Weights of a small GPT-style language model, trained from scratch on English Wikipedia: biases on query, key and value.
MLP neurons of a small language model. Each row is named by its layer, matrix (gate and up: input weights) and neuron, and shows model dimensions 16-111. Each number is 500 + 25 x the weight over its row's rms, rounded and kept within 0 to 999. Numbers have three digits each. A neuron's up and down rows have the sign that makes its largest values positive.
After each neuron's rows, "fires after" lists the tokens most often just before its 100 highest values on Wikipedia text that the model never trained on; "fires on" lists the tokens most often at its 100 highest values on Wikipedia text that the model never trained on. A number after a token or word is its count.

L4.gate249:524541494523529543531492474547467467563493527519519476516501478527543553521515517523531505487511462500478516469521475523454481531440515462519508529478519491477485493540535534512476514507515499524500502532454498539544529486531507478493511465462558516476515507500486487510475523514521521496
L4.up249:524516460451487470480493524542465516492560524549503472508548478507551558523526482505517490448468536479473503483492475492448471515518522528557526541492552493457491469536494560529503475493516519472517530498482509516490492495523449484464494536493507527511467445472513504487463472466472533474
fires after: "==" 63, "ing" 14, " ==" 14
fires on: "\n" 79, "er" 12

L3.gate211:489491522506471529562517492475483485496477483487527500573492491479520545555490523480491504510503491475456532519451468490559507490469535480507448526480534434528526511489464511476517490482515507485472504470488486521462518487522523501504489465476525502525523507466476475480456487503492525473
L3.up211:472526484507494510522510506510507500517508502540502521546502507537494537451518497465515512522531510491480470506546477486491489532502482491527561482549494488520523522480477515534485493499491457517541480488488503481535514518474482505516494508493502515521518524496523488456532485548445498509
fires after: "." 73, "co" 8, " g" 4
fires on: "\n" 73, "ver" 9, "ography" 5, " |" 4, "ot" 4

L5.gate349:477531531524472506510506494504512522515476468493516507455488513528504460484484507534523512546497482544502502531529489517516523475494532523464513499488508536530511497455501490500510492527469531539490503500491515495502439473445528489500456546487482495479464486470511527497490460550511524487
L5.up349:509485495501500518498480494530528487512487508497486486489467488475501497549487452498523549501488501540535546493483523494541499539480465488494517514482510522479532511504475515523494478493491495502488532519481521512468502466532516543450531475519502508529509507543556491521460495523512469530
fires after: " S" 54, "s" 16, " P" 7, "S" 7, " down" 4
fires on: "lo" 19, "er" 19, "al" 14, "ur" 7, "ine" 7, "up" 6

L3.gate279:469526494468496489497521559497515536534463488492510500518513513521503525528472490505468523471473478488508556504525509565479468490516473534535533549552517521463482502480492532518536486470479513533500480516508510530506500480508499507539498529543490504527511456481502461488486485498471486547
L3.up279:545523496504498496492559422520513480489459512534499514508490491492447514520534561475475516535515470520470523516502507571480487515514500512456524490497561561509485514499484547531447467504509485499479468505520551495525508503513489502545519488501517488530481471497456516487512505502519500509
fires after: " re" 17, "d" 14, "re" 12, "act" 11, " d" 9, "-" 5
fires on: "le" 21, "er" 17, "n" 14, "u" 13, "l" 8, "r" 7

L4.gate258:514497511464514503534474465549489460506467460495455482504456494477518482485476534524480457485490488477496504548448509511481540512480524517492478470505508483515526493480464438475495512481495509468518524480498508477528489504526488488507499495516560533480521505487508530496456522499497525523
L4.up258:537488499499493488517493503513507518512501474481470486504492498507526502476522571488471511471535516481525521473477521500509524511479515508520563514523501514535508536443490473513501505461494481500510504498505486473489488519498467512470503548542545505515495465560478518491457498525488459456
fires after: "\n" 99
fires on: "\n" 99

L3.gate426:510512515506482503526457525463531530506537541476520513511495474495504498482518497527445532509478524490485500528528566470465486471515501459524530538469524544462522553527511500475490493492494477517515555491521439489484467503497469533473537526499481458503498465493535485465504510520506495481
L3.up426:563547508493522499538539500520508468480490488486504492521523552477495485491546493522518463529493478518462484492543486482483537484490512521511535510553495498523510470507533510489517483468517534539512498527503520502549542481480478501522513548515485526539450499499499476487542502461508523501
fires after: " Mi" 19, " U" 16, "d" 14, " mo" 7, " 1" 5, " H" 5
fires on: "d" 18, "s" 18, "S" 12, " May" 10, "U" 9, "r" 7

L5.gate178:492503457544505479483530488540480482489459508565492513559502493521536515489490496470553512536520511527487521508530439488553494532469514488503514514510517540500466534475550504543527459505529499520501515487484521471522514485479485547525494535494487492514495521521497474491548440505506478527
L5.up178:467507496517535523508491497496499491500482488505493480464470520515517492513515483526526511498496528508538519532525513458511510501473484530408472500476521531483526536536534506557515470447518491489486498483483528532519516480538507546484499503441495483524522505506489492556508505521502508493
fires after: " S" 27, "s" 20, " " 12, "te" 7, " T" 7, " At" 5
fires on: "ur" 28, "up" 12, "air" 12, "ach" 8, "lan" 5

L3.gate438:516479510488491479523516507487477499534495526467486471523495496480521511484488538454513491526582507495511498521505475488534517531468506458530532503496467511525497551507516496503532498498491525490522512513516486563530518477534500474490489523527523446471468507516474500540497511499537556507
L3.up438:472496521489523476524493474483485491542515461511530496552492491503501547557476494475488448515524512469508503459518533535501489472543532502487532510463521528468518511466445518462554493488515530454538503512483511537481451510495518540510483498507479467448499509501526490494513480508507506500
fires after: "com" 11, " tr" 10, " work" 9, "n" 9, "ri" 7, "ra" 5
fires on: "ing" 18, "es" 9, "ver" 9, "ting" 8, "man" 5, "ea" 5

L3.gate224:511495527479503558453496508513522528529478504510479471530506533491535521506499529512493486489491495485432539518512488493519503509491492448455511501477541497478486500470493501479472498490524497509543473523515478498484484483525497470488515538491504557525529520509438491494532447523528492477
L3.up224:505471442482506521517496469512499508518487487510512542463499474525511527521490522538501498530478484491467527501489487500443503512470503491497505486508506490522548478483483498500492479534465449503517477485508488534544479502514496503502484531486478551527522466470495495486462477506516466539
fires after: "\n" 60, "s" 12, "S" 7, "po" 5, " " 4, "C" 4
fires on: "\n" 60, "s" 18, "e" 5, " |" 4

L3.gate173:531518478490488531519509494540467487501533460507494504521487484487507546468487521529491486519512459478425526511510509489478515506493538475489503500482520498473526485423506490461466497526528500512524456551508497497496496502563502470544490520523530552487535501456472555504457497513513512511
L3.up173:557462506498505506477477450515460495499518464506519472506493513508529538498507532473505508506510475477454510481480521489473487524481521498515484485506513496484492523461495527507438473480516497513506495516520509525505481482529527495514524509554539497534529485490446528478498505501516506513
fires after: "\n" 58, "==" 29, " ==" 8
fires on: "\n" 99

L6.gate239:511495517540497527460438472494530486528456482471457502514506460501460499486506532508468488508464517431453546465482540516517504482457456544485520497489506530482501502497518486503497551468509474510488476495513488488467519541518541507502474482484528558529491495509500521465490502509504488479
L6.up239:517491515530490491518493490510497492523481513526482501527491471501453533522514506560450462522473508487496507478512463436488545474512478485498499474547480503504498485508491513511519496494505502506544542447525503517535512524517454480514481502498476499517465483475524557497531484461516471479
fires after: " U" 23, "vi" 13, " M" 10, " E" 5, "d" 4
fires on: "S" 37, "s" 12, "d" 7, "R" 7, "ri" 5, "us" 5

L5.gate237:488503495480424480484516499521483510499495471494506501507464488501525509463563471471494494493487504492478476508479506469465516461496495490529533463507477529513508518479510490488497475491481502553522498522490470482488468530476484477555533479486500486485457542467492485466477544472464469513
L5.up237:513480446505511525512477494462506501469547501450492541506521523492464550449474486497505469510533471485506494496473528538488450469511532483500544469514476506531474506502526561491544488465498489481499518478560512509499538505473493474493502451518484522515517494550513471525539513532510513513
fires after: "." 20, "\n" 19, " (" 13, " \"" 10
fires on: "G" 30, " F" 21, " G" 12, "F" 12, "C" 10

L3.gate127:489541483513440494476496483489522550497499483458535483484492519463519508550497526545506507505486526487561475484465483472522471475451526459515463521569476504526460525525453501521503491515498503493467482483510552487497518511477496502528453500507490468505537508514500491481478507506532464487
L3.up127:514508478552543549456512520508464498498475502558503518539541520518529488483471546479504519505530484490488494533483433512512509530526437479489540485489549541527485493502444480511524547523492505475514516464486514509503487491491500485546506502500488478511515470516473489524478473470516471516
fires after: "er" 70, "th" 11
fires on: "n" 73, "er" 13

L4.gate91:515504481520527484468506516524509506495509499479495469506522506476520473523514517497518496526483487541477470486530525544503478497495525479494473467527489532496462451552474497490531448472485492527479531482526519471479490432513514487503501493529499519490461509493519529569481534497544477460
L4.up91:489482504493504478506463507480507496539497539488518471512464477495563503496478480497538490486482524475524482548497514441480498532516502535456492486489505524516446476448499486514495495504528517497508477529473503515473529506529507520512496499530528493515504491519472511499464509484503487464
fires after: " T" 28, " Ta" 10, " U" 8, " To" 5, " For" 5
fires on: "k" 21, "n" 17, "it" 7, "e" 6, "ri" 6, "on" 5

L4.gate388:493502530456457526555515475527483502495477497499443491495502513503478480494478539500501467549487485532491490510502491489496507510467533484484504464509485506495518475460525510491472478470548518512527535512473453488531483500528486449510474515494519478498530478469481512446500518494477528526
L4.up388:485505549476504573522563473510506491506531461454483455512486462508502514463483525516526516532462486515483444511519484472506489497439497481494470479512531468496505517488511507463518479486483469487481538511487520501493522507471503501510465488469512510513508497450484486506545494530449519508
fires after: "\n" 99
fires on: "|" 99

L7.gate438:499536479485482577519528501489488481472490493509472480536501537491483521517475518486555507492505515522530487514483481496508490488507521511466510518516452485526474484470466529493501493495462501510510514503499498519544461510512478524487473520520478507493500475526469538490463519494498491510
L7.up438:528476516495465495461532483492506513476520502527501477495495501473509505460517469471520458498473483509480542467474536474511538469518503485509518457488523539496520509491528513524469477526523479505474486513503457527503478501526471519474543514517516492522515527487482485473486475494475522474
fires after: "," 50, "fe" 7
fires on: " a" 58, "ci" 9, "s" 7

L6.gate368:541492527496526538517519469484435483479485500476494483502514517503502506500499506478502495502465454503524517500524509465500512460535488494459494494465477473514513515513491496503527512508509533478530523518456510463499497543524474509516474462482509590518471492482492481508510476481499504509
L6.up368:478509515484476507525507500507546507529500469501491544480498528513451529480493506479494491496547471492521498476485527556537452509516506533484530482539488511514461506509473500545465515479489504489535528451495529507475525514478488522530471529485542514482473465524536536540531506511504491492
fires after: "\n" 90
fires on: "\n" 90

L5.gate108:512483495450512483506415526498484494504439510502517509497509536529524446493529552473515546485558488520484532558527507499507489490500477525495516505495533523449514519471487494527510491495510551469504526498529473513515515484480504477530475481493498496470471439507505525520458515551469484468
L5.up108:494497532457489521508519453559433529469490494433488500517524504486491502468525526472527519549488491450499489517516504509491491475502498434497517488477477550511492447513507466482467489495519432505479515519509518534543442498470491533515438523517472525482493501515464492491548488508480488543
fires after: "\n" 32, " In" 12, " C" 10, "In" 9, "S" 5, " On" 5
fires on: " the" 25, "S" 18, "l" 9, "L" 7, "hi" 5

L6.gate88:479486509550519510526534501514463523523499527478528447533439526490479458500490519528533498527498549507490502499522485515527505522509499489508508470557528473466496538508523443505471491531523487488497500514490459526511437510491511482493482497487498515508492484500484470472514534487471461506
L6.up88:511481495531573504499500454482477526479495475488498537520452537550480519492511523514555516492494518529510517504458539505491521503519526552468539525493500481499534498503490507483502532548544470548546529492528455544504467479492496491541478490474478514481499522479481479504456489472556521475
fires after: " " 74, " con" 6, " V" 5
fires on: "n" 36, "e" 23, "s" 16, "te" 8, "vol" 6

L3.gate11:509512494493462480524513534479479505512475508504534483522497476474474534516503466518504552496488491448483520517534510514495502444559491501534525476544496466459525508473563468503508530492519532526521523484470475501470525498469504536496486552445506514499564533487485493485492501513520492501
L3.up11:492484472482470505557499491464534482482489501487538500511507480502535539499520526506479506484515480464491506509501496539545498445522530499511492468511491485482461477482485494497502494487541513518482481520513456528483456510514484467511513506479486492464507454460534502479494556508455487473
fires after: "co" 12, "we" 11, " O" 10, " E" 9, "e" 8, "t" 7
fires on: "ver" 36, "en" 13, "ber" 8, "ell" 8, "ar" 8, "pen" 6

L3.gate84:531529465497547511483501510513459498509570517533520493449496459510518525507472513475519534526476506541483503448472508446493505504508448489492504524555487505509556479481531502512538501499465478476509518519484507497482522504502528478504476508522518505516517532503479514514490484525482507491
L3.up84:502510529484450465489512508450492501453510502523531505537484497516493579479533487496489510472544468508531514517520556500480542509542536478513525534498489470470535546535466555493464510468480488498524508535532505509479488465480508492553487488454505477514497505474528537476511488480553511512
fires after: " T" 19, " K" 14, " B" 8, " Bel" 6, "al" 5
fires on: "t" 23, "en" 17, "ent" 17, "V" 12, "con" 9

L5.gate118:541497496517498452519492501496559500505526514492467451502521537500487519516493470519498506491534457456531517520491497467483475498488547509506480464509501547508499480453520486468519457511526525476493528533508450488529480515513445521544506492497459513461478500497515497498502558466473472539
L5.up118:496478499436485499538501480478525496507455508471518497458504519516472531484479505532491441464499489496536514469503524461528561524510479519493535476503523512489480486530540535470516484506527479498491536509522453490489507508519524523540520500514457511567511494474521475463506479464507490556
fires after: "-" 38, " \"" 16, "\n" 6, "e" 5, "o" 4
fires on: "B" 40, " B" 13, "G" 8, "C" 7

L3.gate22:495493499478476507485519519509507532506475520516460512537508514462497497487531503518441465512528540508513483491491526475478501487505507517489526494534482534454493512538438476546534495530466515549447504497474498518430476474530526521481487458538513533480477448476491499500523515478479498488
L3.up22:500479497510482477529475492477492486490495483496521474507484520501554521531497559492498479518543485451450492520508460477462527491460523482482530539524507510475534492543484535446472483541514518483484494495518521492476471496449485496474473495487498490454484511501500536535491488491456486511
fires after: " the" 33, "co" 15, "li" 7, " The" 5, "id" 5
fires on: "re" 30, "g" 15, "m" 11, "self" 7, "ver" 5